{
  "num_hidden_layers": 9,
  "hidden_size": 768,
  "num_key_value_heads": 12,
  "norm": "rmsnorm",
  "rope_theta": 98500.0,
  "rope_fraction": 1.0,
  "qk_norm": true,
  "attn_scale": 0.125,
  "init_std_qkv": 0.0261,
  "learning_rate": 0.0205,
  "decay_fraction": 1.0,
  "max_seq_len": 1024,
  "doc_mask": true,
  "train_tokens": 990200000,
  "dataset": "wikipedia_en"
}
MLP neurons of a small language model. Each row is named by its layer, matrix (gate and up: input weights) and neuron, and shows model dimensions 400-527. Each number is 128 + 24 x the weight over its row's rms, rounded and kept within 0 to 255. A neuron's up and down rows have the sign that makes its largest values positive.
Before each neuron's rows, "fires on" lists the tokens most often at its 100 highest values on Wikipedia text that the model never trained on. A number after a token or word is its count.

fires on: " from" 26, " to" 21, " of" 10, " except" 6, " on" 5
L5.gate1854 [ 92  92 101 124 147 105 116 134 145 112 100 119 116 148 109 121 181 138 152 100 113 133 110 166 152 153 159 105 118 108 136 154 103 135 139 128 153 178 168 123 166 118 107 106 142 119 139 182 123 136 157 159 184 144 112 143 126 104 114 110  77 112 120  95 126 145 115 117 118 151 102 120 109 115  75 122 106 121 116 128 131 102 128 102 156 112 158 133 156 114 150 126 126  92 117 139 166 151 150  99 135  78 114 134 136 119 111  87 141 114 100 132 113 153 153 106  92 106 133 162 104 113 174 107 156 136 154 127]
L5.up1854 [107 147 112 127 117 132 145 176 114 119 145 156 129 159  69 123 137  80 101 144  92 114 137 101 134 100  77 125 161 120 138 134 102 136 101 139 124 125 131 131 119 158 122 103 136  89 145 121 129 162  95 107 152  95 113 104 109  90 141 125 109 114 157 125 134 105 100 108 146 123 168  89  70 150 124 138  59 102 117 127 100 177 100 118 157 133  82 104 120 112 113 144 145 118 139  97 123 124 160 103 137 145 178 129 120 172 136 160 130 137 177 144 117 114 143 120 137 115 147 168 112 136 131 118 127 126 117 140]

fires on: " |" 36, ";" 8, " university" 5, " level" 5, " office" 4
L3.gate90 [132 113 183 133 151  95 107 142 134 141 132 126 138 137 125 149 125 148 127  88 120 125 111 141  92 142 149 132 114 131 164 159 115 129 152  98  98 141 109 119  68 126 148 150 151 113  59 118 128 152 136 123 123 131 161 146  99 127 102 178 119 117 122 125 130  90 126 105 126 105  92 166 139 145 140 132 131 108 114 105 148 160 145 165 146 118 138 111 112 110 130 104 122 141 150 158 122  84 139 114  76 180 121  85 168 157  94 145 103 133 137 157 105 127 175 159 119 119 147 128 128  94 157 174 150 117 139  86]
L3.up90 [109 144 133 143 164 125 115 132 121 106 148 124 127 128 115 140  96 132 146 107  98 133 117  90  93 135 109 136 169 120 138 124  91 171 138  88 162 167  97 126  92 150 163 129 134 116 141 142 124 120 123 138 124 138 158 135 119 138 104 139 128 156 131 105 146 127 135 134 137 123 117 137 117 141 109 165 161 103 140 140 136 104 151 150 160 146 136 156  88 115 119 126 154 154 171 141 125  89 105 115  65 183  80 162 119 111 144 139 133 141 134 150  72 111 138 122 191 126 103 118 120 153 135 123 153 176 137  58]

fires on: "-" 38, "|" 15, " D" 6, "d" 4, "ther" 4, "n" 4
L5.gate36 [164 104  67 143 168 132 134 176 175 143 123 134 156  96 119 119  77 122 113 120 204 106 101 165 182 158 142 160 113 139 125 119 146  97 179 118 132 104 157 193  99 104 106 157 109 139 114 103 156  93 122 140  99 145 105 145 118 123 116 150 118 118 138 137  98 116 110 131 143 138  94 113 161 132  99 130 154 139 164 144  94 129 150 145 124 137 103 110 126 107 170 170 115 122  93 146 105 124  95 141 124 116 140 186 123 121 107 156 155  98 132 101 133 117 150 120 123 136 104 126 136 150 104 121 134  92 128 119]
L5.up36 [137  76 147 120 114  72 124 157 165 198 151 181 148 108 148 129  97 175  99 161 108 129  84 144 116 106 111 160 149 121 103 177 153 168 119 134 157 145  90 121 129  94 117 132 111 110 126 123 121 156 120 139 188 151 110 115 189 150 115 115 134 177 150 192  93 112 127 124 117 125  75 122 144  64 123 128 116 105 115 140  72 106 114 111 133  96 148 111 120  87 112 148 109 133 117 127 122 125 142 113 166  81 147 164 124  93 135 128 106 138 157 132 166 117 131 115 153 155 131  61 125  94 101 135 109 130 122 115]

fires on: " and" 37, " of" 16, "\n" 8, " or" 4, " same" 4
L3.gate1727 [164 120 115 135 105  77 121  95 106 134 114 181  56  93 119 150 153 150  97 120  95 101 103  88 110 167 138 130 145 159 138 123 141 112 104 101 105 103 158  98 144  70  65 130 124 120 155 140  93 125 115 132 130 139 130 134 104 145 109 171 106 110 114 130 126 113 148 149  92 114  98 132 132 116  99 152  91 112 124  99  79 103 110 145 145 147 120 149 117 170  68 134 107 147 152 133 139 119 115 140 167 102 124 119 112  78  61 100 106 134 131 130 122 147 132  97 113 104 120 129 157  85 144 119 113 155 132 118]
L3.up1727 [128 126 127 151 139  87 121 117 116 141 149 184 123 132 129 123  75 168 135 128 123 162 128 101 140 131 125 111 135  89 123 120 155 152 152 132 128 118 156 123  93 116  96 127 122  89 144 109 106 119 130 131 117 144 118 125 171 137 118 107 144 132 105 132 136  95 135 142 109 105 118 148 133 138 110 157 127 149 103 112 121 137 126 155 160 127 106 148 140 132 109 132 110 114  89 121 163 134 108 155 124 102 115 122 139 118 131 130 122 149 135 108 102 142 122 151 178 133 117 151 102 110 140  92 122 127 109 157]

fires on: " the" 28, " The" 17, " at" 7, " and" 4
L3.gate1943 [157 150 121 131 173 158 132 107 125 117 115 198 130 144 149 132 132 104 142 137 126 144 117 144 114 123 159 140 101 144 103 126 160 144 112 117 147 111 128 106 105 168 117 119 152 164 160 119 104  91 106 116  99 163 168 146 153 125 126 166 106 131 110 107 128 152 114 100 182 141 137 122 151 151  90 152 118 120 133  96  84  84 165 124 106 184 135 144 132 129 159 137 166 118 144 147  70 103 130 168 128 163 157 131  83 145 114 146 123 130 126 142 123 149 145 125 114 124 142 156 117  97  95 121 102 109 103  83]
L3.up1943 [140 178 104 104 139 117  92 108  86 136 102 103 121 154 117 146 147  70 137  99 154  75 130 137  89 119 121 117 145 144 147 115 120 141 139 119 137 134 134 150 116 143 164 111 126 127 139 125 110 134 164 168 136  75 120 112 126 122 117 117 111 116 125 144 120 134 180  96 126 132 121 145 133 131 141 167 141 137 120 124 141 125 122 103 132 117 108 118 129 106 160 146 154 172 136 142 133 119 116  94 121 117 139 133  87 100 150 108 111 126 111  98 103  99 166  95 112 141 148 116 120 130 158 165  99  82 196 101]

fires on: "\n" 41, " |" 14, " for" 6, "·" 4, " " 4
L3.gate327 [172 125  91 136 129 170 142 171 119 150 104  87 164 181 174  92 133 146 148  90  94 117 143  92 120 106 151 158 100 117 116 108 123 107 154 154 166 124 103 110 100 160 155 106 131 155 131  96 141 111 178 110  94 142 148  94 115 132  93 151 149 131 124 154  76 121 124 153 113 140  62 140 128 150 143 122 148 119 126 112 128  75 172 150  82 116  95 114 165 141 151 137 146 127 126  99 118 132  89 128 112 126 142 134 107 112  99  86 127 152 146 128 152 148 106 110 143  75 143 131 103 141  98  92 142 135 132  79]
L3.up327 [121 145 101 124 149 137 110 129 118 123 167 105 160 135 130 119 144 107 141 142 174 107 122 139 139 135 125 130 119 117 148 147 138 126 118 127 103 132 139 180 110  69 156 136  95 122 146 137 128 112 157 195 148 119 157 124 117 127 140 146 106 108 126 153 130 107 116 122 138 112 131 148 147 118  65  83 133 124 111 146 131 131 137 145 105 107 105 119  95  97 126 158 136 117 117  94  94 121 141  93 119 111 113  91 112 106 132 108 140 180 135 181 159 113 152 119 141 122  94  78 114 139 100 145 149 130 168 119]

fires on: " |" 44, "•" 9, " O" 5
L5.gate1507 [104 120 155 112 139 137 104 141 127 137 164 142 162 125 137 127 113  90 111 105 147  91  66 121 141 134 167 112 145 120 171 100 134 121 138 170 129 117 106 148  98 129 130  83 173  89 179 146  99 110 163 146 109 116 140 125 157 119 130 165 113 119 156 129  92 140 136 118 133 133 135 148  86 153 177 150 153 141  72 137 154 142 140 115 102 141 101 163 145 133 140 122 148 188 132 136 137 130 156 165 118 130 127  99 125 159 147 181 142 100 147 120 164 182 143 126 150 111 158  90 133 151 159 122  93 134 143  81]
L5.up1507 [ 86 128 185 133  87 131 137 126 128 128 105 127 153 127 104 119  91 196 159 121 116 137 164 130 126 105 115 155  97  85 147 114 116 111  69 123 122 155  98 117 134 158 148  84 111 142  75 110 110 100  74 153 133 127 118 140 135 119 132 156 133 104 118 126 127 168  96  98 138  90 102 163 120 156 135 142 138 122 125 115 169 105 170  66 114 182  82 126 132 127 121 119 148 102 151 134 155 120 140 122 111 149 124 135 133 147 142 107 118 127 124 136 121 104 129 111 146 128  83 151  88 145 135  92 117 134 125 148]

fires on: " and" 38, " or" 20, " as" 9, " than" 9, "," 4
L3.gate1326 [132 137  92 142  81 105 102 138 126 116 109 140 144 121 116 137 140 128 146 108 111 117 131  94 123 117 167 127 150 137 155 128 126 137 140 148 107 156 133 117 116 132 131 136 154 152 129 112 123 115 164 129  80 138 113 119  92 107 119 132 161 116  81 122 146 154 113 114 119 166 114 126 111 148 127 150 102 150 123 130 100 149 113 143 162 129 104 150 134 189 107  90 149 105  77 147 101 144 132 131 147 127  95 102  90 118 135 166 128 110 102  84 161 115 134 144 155 159 146 125 139 153 148 121 150 110 110 126]
L3.up1326 [ 95 136  55 134 161 111 118 130  88 114 149 162  77 149 136 159 147 129 141 131 102 145 121 150 124 121 150 123 145 142 150 129 140 137 121 125 131 113 142 113 120 138 147 136 137 151  94 111 169  81  89 147  99 147 127 140  99 112  87 105 145 117 116 164 142 136 106 159 153 128 139 104 130 148 138 142 175 134 134 100 125 173 131 155 132 165  88 130 121 144 135 112 119 122 125 133  87 130 125 160  98 163 151 123 109 116 125 152 127 143  97 120 141 154 139 100 135 136  83 127  89 181 185 150 140  94  93 181]

fires on: "s" 17, "S" 11, "c" 11, " C" 6, "ul" 5
L5.gate1074 [150 117 117 114 135 135 151 179 140 121 112 160 156 138 142 151 152 102 136 110 100  83 167 135  88 129 122 149 137 133 164 122 110 158 165 117 153 168  92  86 138 144 119 118 141 114 169 134 153 115 106 120 159 154 116 128 157  97 140 141 145 126 124 134 107  94 140 118 115 160 135  95 112 114 135 157 127  91 144 101 161 145 159 138 106 133 139 138 121  92 140 112  87 157 138  82 140 140 113 114 128 100  87 154 118 129 112 140 111 110 142 112 116 111 150 113 147 114 103 123 170 158 102 129 136 100  88 122]
L5.up1074 [125 109 104 105 149 106 107 142 127  75 123 173 129 109 125 141 104 162 103 111  70 150 144 139 125 129 192 154 121 148 118 142 106 142 129 114 158 116 134 129 110 109 130 124 100 146 123 111 121 105 178  99 134 156 137 131 103 113 142  94 111 140 111 124  97 142 127 116 111 142 143 144 121 121 155 145 116  94 137 176  89 132 129 125 145 108  93 158 106 128 165 117 120 128 131 135 165 136 109 122 123  88  99 135 118  77 118 108 127 126 116 105 156 106 108 138 143  80 122 129  98 117  88  83 164 125 147 175]

fires on: "," 76, " Northern" 6
L5.gate840 [ 95 139 120 110 123 121 125  97 129 129 118 126 154  70 175 146 143 126 108 114 113 168 150 146 127 103 113 124 113 121 132  93 142 193 125 128 100 103 101 107 128 121 100 123 148 148 133 131 116 101 135 111 117 131 107 101 126 149 145 125 137 128 103 137 125 122 131 117 116  96  91 109 101 132 124 114 159 122 165 166 128 108 165 112  68 118 117 114 145 120  76 159 119 117 103 145 107  82  91  96 171 116 147 117 137 142 147 151 138 122 134 108 121 136 114 120 149 103 102 152  86 157 128 127 138 142 134 118]
L5.up840 [ 69 115 117  87 107 168 128 109 139 131 140 107 135 141 119 151 130 100 173 136 106 122 145 145 139 116  97 109 148 107 149 109 113 147 129 119 109 126 130 131 124 112 134 169 130  96 119 113 149 107 113 140 155 115 154 102 136 131  99 136 162  92 146 123 123 127 141 124 122 120 121 124 189 123 141 129 120 124 100 189 128 129 109  99 157 116 113 122  99 197 110 149  82 113 154 130 128  88 101 107 157  75 124 139 160 167 143 138 109 132 182  87 126 105 109 133 147 132 134 163 129 115 151 159 112 115 146 153]

fires on: " and" 75, "," 13, "." 4
L3.gate1513 [146 129 162 142  75 133 129 140 102 130 100 143 101 143 107 138 173 167 169 186 140 133 139 149 135  94 132 149 120 105 119 115 170 151 109 166 137 127 151 103 114 117 131 119 122 134 134 173 136 129 139 171 103 119 151 119 126 139  98 147 136 137  92 122  98 114 138 134 115  93 129 129 180 116 133 144  95 162  94 149 119 147 150 133 143 120 126 140 132  99  92 134 113 144 115 117 189 151 154 123 137 136 137 171 111 156 127 135 134 160 165 144 161 121  97 125 131 115 117 144 153 125 110  91 126 171 150 124]
L3.up1513 [130 119 131  94 128  97 175 113 182  78 130 126  89 128 118 157 174 162 133 111 129 131 163 108 137 171 107 105 134 146 147 116 143 124 126 149 126 142 121 132 121 139 156 130 111 187 127 134 105 159 124 147  96 119 113 172 103 111  93 132 126 132 139  95 112 146 153 163 116 120 116 155 129 165 130 118 128 121 127 126 146 166  89 107 102 110 145 134 115 127 142  99 131  75 114 173 147 105 166 165 124 133 138 132 106 195 126 183 122 117 117 171 135 123 150 165  91 130 162 135 151 117 119  97 132 125 130 148]

fires on: ";" 20, "." 19, ")" 16, "," 8, " |" 7, "!" 5
L3.gate1610 [158  95 132 143 151 107 143  91 160 149 149 142 144 113 110 119 135 136 109  99  82 117 116 105  97 120 132 107 139 159  94 144 142 153 129 119 137 124 106 118 135 161  95 119 140 172  95 121 182 135 117 142 161 117 117 143 162 108 116 142 101 130 124 151 105 123 116 163 104 148 124 114 134 120 107 108 181 108 124 136 117 110 128 116  80 123 119 105 194 108 124 125 116 149 143 109 131 142 146 141 170 112 145 132 124 151 117 132 113 124 162  92 113 148 170 114 148 153 143 152 147 129 141 153 123 139 171 144]
L3.up1610 [103 128  73 117 131 162 137 132 150 126 134 117 161 161 146 135 161 137 119 121 141 192 128 118 115  84 143 120 131  79 137 141 134 150 126 130 135 102 143 122 168 106 139 159 159 148 126 109 134 134 117 137 126  99 150 156 167 157 144 118 144 137 121 129 149 128 135 158 169 150 112 124 167 145 140 129 161 100 115  98  87 146 128 160 131 137 133 119 108 122  89  90  97 112 117  97 125 118 159 144 128 147 187 110 149 139 100 166 102 107 169  93 127 149 126 124 132 142  88 175 183 121 122 142 186 136  92 139]

fires on: " |" 65
L3.gate938 [ 81 148 107  89  87  94 130 120 151 158  93 160 130 137 150 151 150 139  88 125 184 137 123 139 137 135 109 171 152 163 133 114 102 144 141 128 136 101 160 105 131 108 113 117 160 139 130 113 127 143 149 128 155 167 148 151 149 139 160 148  94 125 172  96 136  83 104 100 128 122 118 127 127 140 151  90 145 109 151 136 101 109 124 117 119 144 114 135 140 136 149 109 147 160 148 118 123 154 109 122 159 125  80 133 139 135 133 153 128 118 134 155 106 126 123 152 100 144 120 118  79 149 162 105 144 121  98 102]
L3.up938 [105 136 162 178 121 103 121 152 124  80 126 129 179 143 144 152  93  95 119 119 122 152 143 133 178 118 114 125 118 131 174 122 146 139 114 155 134  69 129 113 119 156  91 136 145 112 174  98 106 110 127 102 113 146 123 167 140 147 161 103 113 163 148 178 188 146 140 101 145 143 102 103 136 145 130  88 117 134 126 104 129 132 155 125 106  97 132 151 142 103 133 136 164 118 140 117  90 145 158 134 158 117 100 131 111 105 125 115 137  78 118 167 120 144 159 123 127 116 163 155 170 132 147 130 170 138 156 120]

fires on: " N" 29, "u" 8, "N" 8, " A" 6, " March" 4
L5.gate1007 [110  83  97 147  98  86 140 130 160 129 119 114 150 127 169 129 109  89 155 121 120 119 130 122  89 133 152  93 110  94 111 120 105 104 141 157 131 130 119 145 120 119  90 139 140 152 158  86 168 111 117 117 102 134 137 172 136 117 111 130 158 194 122 122 162 168 114 139 131 119 129 123 116 127 129 115  91 137  81  91 142 133 144 140 135 163 125  98  96 112 130  84 159 135 125 132 140  56 122 167 123 160 156 121  92 136 111 128  96 153 117 115 132 133 124 130 137 147 131 128 106 139 132 101 125  90 150 154]
L5.up1007 [157 113 105 134 119  98 140 127 155 117 106 123 135 124 135 125 124 133 100 102 121 141  91 111 150 149 138 131 111 153  86 128 183 113 129 149 141 130 119 114  79 165 131  83 135 115 138 119 119 131  93 134 122 131  97 115 141 161 119 137 146 114 111 134 142 154  84 136 129 104 154  91 121  96 101 125 121  61 136 147 147 139 156 118 144  95 161 144 100 174 122  70 184 146 144 160 152 158 145 159 150 137 120 127 142 130  81 145 119 143 108 137 102 130 100 166 134  88 108  70 122 109 118 125 146 105 106 183]

fires on: "," 50, " of" 19, " in" 6
L3.gate40 [ 89 120 171  77 145 112 119  96 139  95 142 131 121  85 134 154 164 115 144 121 141 147 140 130 112 127 148 145 140 104 134 159 110 137 105 171 112 131  82 153 156 147 122 141 145 136 116 144 143 145 139 103 140 129 126 168  98 138  87  88 128 111 156 116 109 107 119 121 147 159 124 129 148 100 159  89  81 172 115 146 118  95 105 150 106 154 171 119 146 160 138 163 121 149 112 133  97 130 132 133 152  88 131 120  76 133 125  96 142 159 103 136 131 152 137 131 125 134 142  85 126 149 187 121 110 123 126 135]
L3.up40 [ 94 167  97 139  89 127 146  95 133 105 131 101 138  82 128 135 162  72 165 108  95 122 119 132 173 162  63 139  75 121 100 120 148 117 116 157  97 138 126 132 116 163 124 134 179 114 109 154 115 109 100 157 152 145 110  75 145 148  77 135 144  94 135 146 112 123 124 100 136 120 145 122 121 148  90 132 144 122  70 175 161 135 163 126 144 103 118 151 139 159 170 131 116 151 119 191 106 132 128 137 107 117 136 130 122 148 150 110 142 101 146  99 169 143 141 119 142 157 104 160 158 113 161 161 139 133  80 146]

fires on: " |" 41, " Dr" 12, " AUS" 7, "|" 7, "=" 5
L5.gate112 [113 142 132 157  69 127 156 144 162 122 138 143 141 144 121 108 144 107 149 126 111 133  95 156 114 147  95 146 113 110 120 173  98 127 118 176  71 118  97 156 118 149 142 113 120 151 112 135 116 127 169  81 100 119 127  97 114 178 172 138 119 108 118  74 106 127 116 134 163 119  98 163 153 175 130 122 125 127 102 151 138 159 154 156 101 140 108 132 133 142 136 144 116 155 121 112 146 145 131 116 144  80 139 153 125 176  91 168  91 152 128 154 120 185 139 123 127  83 142 126 150 121 152 109 148 125  87 103]
L5.up112 [138 144 161 106 131 137 107 157 164 144  80  86 146 107 132 106 107 145 144 153 107 134 130 150 160 141 121 126 156 120 107 110  96 157  97 178 142 126 133 133 123 146 201 104 112 120 122 153 142 125 129 135 123 122 105  97 111 177 102 100 137 142 127 152 131 137 131 129 131 128 117 126 126 159  70 115 120 111 159 123 125 139 120  49 113 142 125 138 111 128 123  90 129 117 127 112 105 117 134 137 113 148  88 160 102 110 134 129 108  84  81 122 118 148  80  88 169 134 113 129 143 163 173  85  91 134 156 119]

fires on: " to" 76, "to" 5, " for" 4
L3.gate750 [139 110 120 114 157 147 175 146 142 144 106 106 125 102 153  73  86 106 164 108 125 136 126 145 164 120 154  98 145 130 120 141 106 124 126 110 147 184 138 150 148 130 114 126 118 167 174 105 118  92 152 127 113 103  93 113 153 115 140 136  91 117 101 175 134 129 156 127 136 124 112 113 151 128 162 162 107 158 117  72  99 150 167 162 134 118 120 127 166 147 117 133 127 172 116  76 146  99 106 126 154 173 153 152 188 133 101 120  84 108 137 117 113 140 153 147 123  92 153 130 135 147 125 118  93 136 165 151]
L3.up750 [146 148 170 154 100 139 152 175 156 111 128 114 127 103 126  88 110 114 141 114  75 134 104 146 158  79 133 120 168 164 104 146 159 139 135 135 110 119 105 135 103 122 121 156 111 152 148  97 124 126 117 140 129 102 138 137 131 117  91 100  84 137 111  84 149 104 103 137 114 132 175 155 133 131 131 126  72 128 116 120  71 119 107 140 157 134  96 131 152 100  85 133 106 117 160 132 114 117 144 122 155 141 143 111 162 127 132  85 135 105 153 155 165 135 170  98 125  99  72 107 125 176 115 159 120 120 109 138]

fires on: "," 82, " Northern" 6
L5.gate423 [139 130  85 124 108 140 127  99 123 179 128 106 152 129 150 156 158 121 124 123 149 133  97 165 101  95 109 142 144 155 117 156 126 160 115 150  92 141 166 128 148 109 134 112 148 128 116 111 100 131 122 177 124 122 104 111 131 117 146 168 107 160 116 159 108 122 112 146  96  54  94 143 137 153 105 115 121 146 110 127 113 146 126 127 132 157 116 159 111 117  93 118  85 120 150 129 160 136 127 127 126  86 131 154 125 149 137 130  95 125 180 106 127 101 127 119 131 196 165 131 106 120 132 139 135 175 115 129]
L5.up423 [165 140 116  91 133 109 135 138 130 103 160 137 118 100 150 178 117 124 103 101 155  84 138 174 144 171 139 145 152 132 155  94  91 166 113 134 118 113  98  98  97 163 164 136 120 108 115 127 113 134 117  79 144 102 110 123 116 115 138 127 126  96 161 132 153 160  99 130 115 136 167 130 121 154 118  96 116 142 100  98  96 121  89 114 142 104 144 125 106 147 105 135 140 128 100 139 146 123 180  91 107 146 150 145 118 121 123 122 124 119 129 119 126 119 104 103 156 114 102 122 171 124 130 171 117 164 130 136]

fires on: "s" 52, " that" 8
L3.gate1134 [ 90 163  92  99 108 138 102 123 135 137 110 152 112 135 142 132 135 134 129  85 147  95 126 139 112 123 108  69 147 130 132 140 120 139 130 120 139 152 129 126  97 133 141 150 147 169  98 104 145  70 111 119 115 129  87 143 123 120 115 134 106 127 128 156 114 125 107 136 134 112 124  86 114 140 127 178  96 146 144 140 104 117 150 107 114 158 109 152 128 106 110 167  99 163 117 116 148  93 115 176 119 114 114 121 132 121 103 153 133 101  95 142 102 116 151 126 156 153 112 163 125 116 137 116 156 166  79 127]
L3.up1134 [123 185 116 106 177 168 165 139 121 132 107  90  70 137 135 112 171 129 151 139  97 154 113 147  95 148 105 128  92 149 133 161 175 133 109 158 112 143 116 141 119 143 167 129 112  98 105 106 136 129 107 167 100 145 106 140 107 138 138 119 172 140  93 117  93 114 106 140 123 177 118 102 131 155 120 135  93 127 153 106 124 115 123 133 148 111 107  86 119 105 123 143 136 172 142 126  77 156 138 122  90 159 115 145 142 121 124 109  93 104 176 109 155  82 149 117 106  95 129  96 131 139 139  91 134 143 114 158]

fires on: " |" 70, " Nominated" 4
L3.gate836 [ 77 132 129 157 107 110 114 136  98 109  92 177  90  95 158 147 112 139  88 149 116 120 170 142 154  83  89 117 121 115 125  98 122 144 103 190 146  93 118 162 126 115 117  90 181  87 108  96 125 123 133 126  92 158 162 101 168 121 154 145 120 128 166 103 136 118 119 135 173 152  82 117 110 110 109 127 143 104 109 123 139 115 183 136 125  95 116 154 142 108 169 143 155 107 115 179 111 106  76 112 158 161 104 145 114  97 147 150 120 103  87 140 104 148 111 107 112 155 125  94 136 137 121  91 105 106 109  76]
L3.up836 [103 148 126 165 135 126  93 126 141  97 114 129 133  93 127 149 150 120 103 113 129 114 143 175 168  92 122 117 105 142 165  89 109 135 158 181 154 112 109 127 129 117  73 106 184  73 141  57 136 122 171 129 127 111 164 153 145 109 166 120  84 150 117 177 130 135 138 121 178 125  75 127 129 136 121 101 147 118 117  98 175  97 150 117 125 145 115 129 124 108  96 113 169 127 122 133 144 118 130 102 176 112 181 123 113 104 134 103 150 101 115 113  97 115 136 127 109 173 139 156 145 143 103 111 138 139 126  90]

fires on: " N" 35, "N" 22, "|" 6, " |" 5, " Nominated" 4
L3.gate917 [144 142 113 126 132 115 155 151 148  88 115 125 153 111 121 146 160 168 131 105 133  86  91 112 144 106  96 122 149 117 130 129 140 143 153 168 150 126 130 126 159 114  92  98 106 135 140  86 129 123 146 121 113 180 162 151 154 153 161 117 169 173 114  85 152 195 154 139 105 103 102  90  92 105 135 127 108 142 103 109 135 108 126 140 141 101 137 122 137 115 123 138 112 129 129 153  70 122 124 150 156 146 152  87  96 157 167 123 152 138  98 150 134 113 144 112 122 118 117 105  99 116 147 150 112 139 165 148]
L3.up917 [144 124  98 100 158 151 125 153 140 101 108 155 109 112 117 133 142 130 121 105  81 131 116 113 106  86 154 141 132 122 119 119 142 114 160 134 121 177 109 126 163  65 122 140 142 131 131 124 142 126 124 130  99 141 159 167 151 154 158 157 157 168 112 159 128 150 121 134 161 106  89 122 122 100 157  82 113 114 137 103 119  99  93 137 161 124 121 163 118 109 149 108 151 120 107 167 139 142 114 124 110 138 130 149 144 179 161 129 112 141  97 116  83 108 138 117 116 118 103 154 146 152  80 149 140  98 150 146]

fires on: "-" 53, " and" 30, " or" 4
L5.gate1312 [123 120 139 114 153 128 142 111 137 101 122 130 174 116 125 126 118 123 104 120  86  91 118 102 147 151 116 139 166 158 123  75 141 160 146 112 151 145 145 110  97 151 156  99 138 147 159 101 145 114 107 128 114 147 129 102 131 128  93  90 127 115 123 139 118 116 148 135 136 129 150 141 111 152 141 185  95 136 150 160 109 125 142 103 134 149 135 170 152 138 143 121 132 125 110 128  86 122  79 121 125 116 147 109 118 119 101 125 157 106 178  93 123 145 139 110 170 126 124 157 135 139 124  91 158 112 126 149]
L5.up1312 [110 115 139 166 111 107 118 134 118  70  86 140 117 157 105 151 141 111  97 104 127 140 139 118  97 143 122 130 108 128 163 130 137 146 119 136 108 138 165 138 157 126  98  97 162 143 135 126 118 125 119 134 120 148 157 120 136 107 125 102 110  74 117 162 105 102 126  78 136 119  93 133 111 138 150 148 160 178 151 167 139 122 112 144 111  89 128 142 123 137 118 158 130 121 116 175  97 132 108 127 163 153 133 154 119 117 122 155 135  97 125 151 133 134 180 133 176 136  76 122 135 135 168 153 189  86 114 141]

fires on: "s" 43, " people" 6, "as" 5, "a" 4
L5.gate262 [ 92 102 100 175  74 109 106  77  67 130 130 183 169 145 166 168 141 128 107 137 143 141 172 144 160  87 113 105 105 148 132 113 119 119 168 111 125 139 112 119 139  98 117 122 131 175 154 153 122 134 135 131 136 160 137 146 138 174 146 151 140 161 105 188 119 154 102 122 141 167 173  93 132 113 185 140 115  75 148 129 141 142 103 155  79 124 124 125 163 143 153 104 127 137 185 117 120 117 134 155 158  89 135 106 123 148  76  96 136 160 152 104 136 149 155 124 142 123 134 133 112 126 151 146 141 121  85 146]
L5.up262 [110 160 134 102 151 158 108  82  87 168 146 150 128 140 120 147 143 109 138 177 129 149 143  86 104 143 122 124  71 141 130 108 113 129 163 126 160 117 124 162 102 145 143 140  92 145 100 117 146 157 141 143 132 207 126 114 121 131 158 127 130 142  73 181 137 160  92 137 138 112 144  88 137 109 126 127  72 119 138 104 131 160 116 107 105 117 125 101 164 115 143 110 127 145 149 171 134 137 150 137 130 116 159 119 106 119 112 112 168 132 127 106 135 112 194 110  89 134 156 115 173 159 136 178 140 125 128 149]

fires on: " and" 67, " or" 11, " who" 6, "-" 5
L5.gate1347 [149 145 130 137 126 146 118 140  81 123 127 135 135 129 148  99 117 143 134  91  86 128 153 126 153  93 125  89 189 121 104 126 142 134 103 110 137 120 151 142 143 143 119 154 149 157 130  84 178 160 124 132  94 159 113 120 145 122 136 104 129 116 116 140 121  99 156 102 115 117 118 113 152 109 122 130 150 178 131 135 112 129 162 100 169 186 146 175 128 121 116 123 133 166 121 142 126 103 151 153 134  89 155 110 141 143 126 140 150 170 161  97 144 113 136  95 122 123 142  95 128  89 123 118 125 113 142 148]
L5.up1347 [129 109 108 125  95 111 150 168  97 144 127 122 133 125 138 105 188 156 158 109 136 121 106 133 152 137 188 100 129 150 140 146 121 127 116 104  98 135 102 143 109 160 111 128 143 133 107 122 158 102  90 137 109 134 147  93 124 154 112  63 163 143 144 126 156  95 171 148 138 112 144 149 128 151 122 106 101 162 183 170 129 115 106 131 143 122 136 152 120 145 105 116 120  99 157 135 129 135 125 169 161 114 172 139 119  93 112 145  64 133 130 102 175 110 123 122 128 152 140 125 166 172 144 134 146 118 113  82]

fires on: "\n" 70
L5.gate578 [138 159 139 116 112 171 144  60 119 136 106 145 121 121 110 144 132 152 128 150 147  97 101 109 118 153 128 113 121 131  98 105  95 121 101 120  85 111 170 112 108 109 131  87 123  80 153  91  91  83 145 107 127 143 138 114  89 134  89 138 124 149 125 177  96 118 119 137 115 150 141 125 151 117 176 129 127 149 135 117 106 114 112 116 135 120 106 142  91 105 138 159  89 122 117 149 147 126 184 122 145 129 124  99 119 115 135 117 131 123 123 140 142 128 145 152 100 117 132 145 125 131 111 116 116 127 179 113]
L5.up578 [147 129 128 182 108 127 126 128 137 118 156 123 148 123 122 103 164 140 112 141 120 124 154 177 147 161 141 161 150 111 109 163 140 162 163 155 136 127 164 120 143 108 152  88  87 132 169 118  96 110 104 182 147 105 149 109 140 150 131 152 114 120 168 140 177 102 157 120 144 173 146  88 144 152  85 137 156 142 113 192 128 166 120 155  92 131 119 121 144 107 154 147  98 137 140  87 142 158 123 112 119 147 103  98 122 119 131 118 127 153 137 143 142 122  96 149 175 148 122 134 138 148 127 114 136 107  99 127]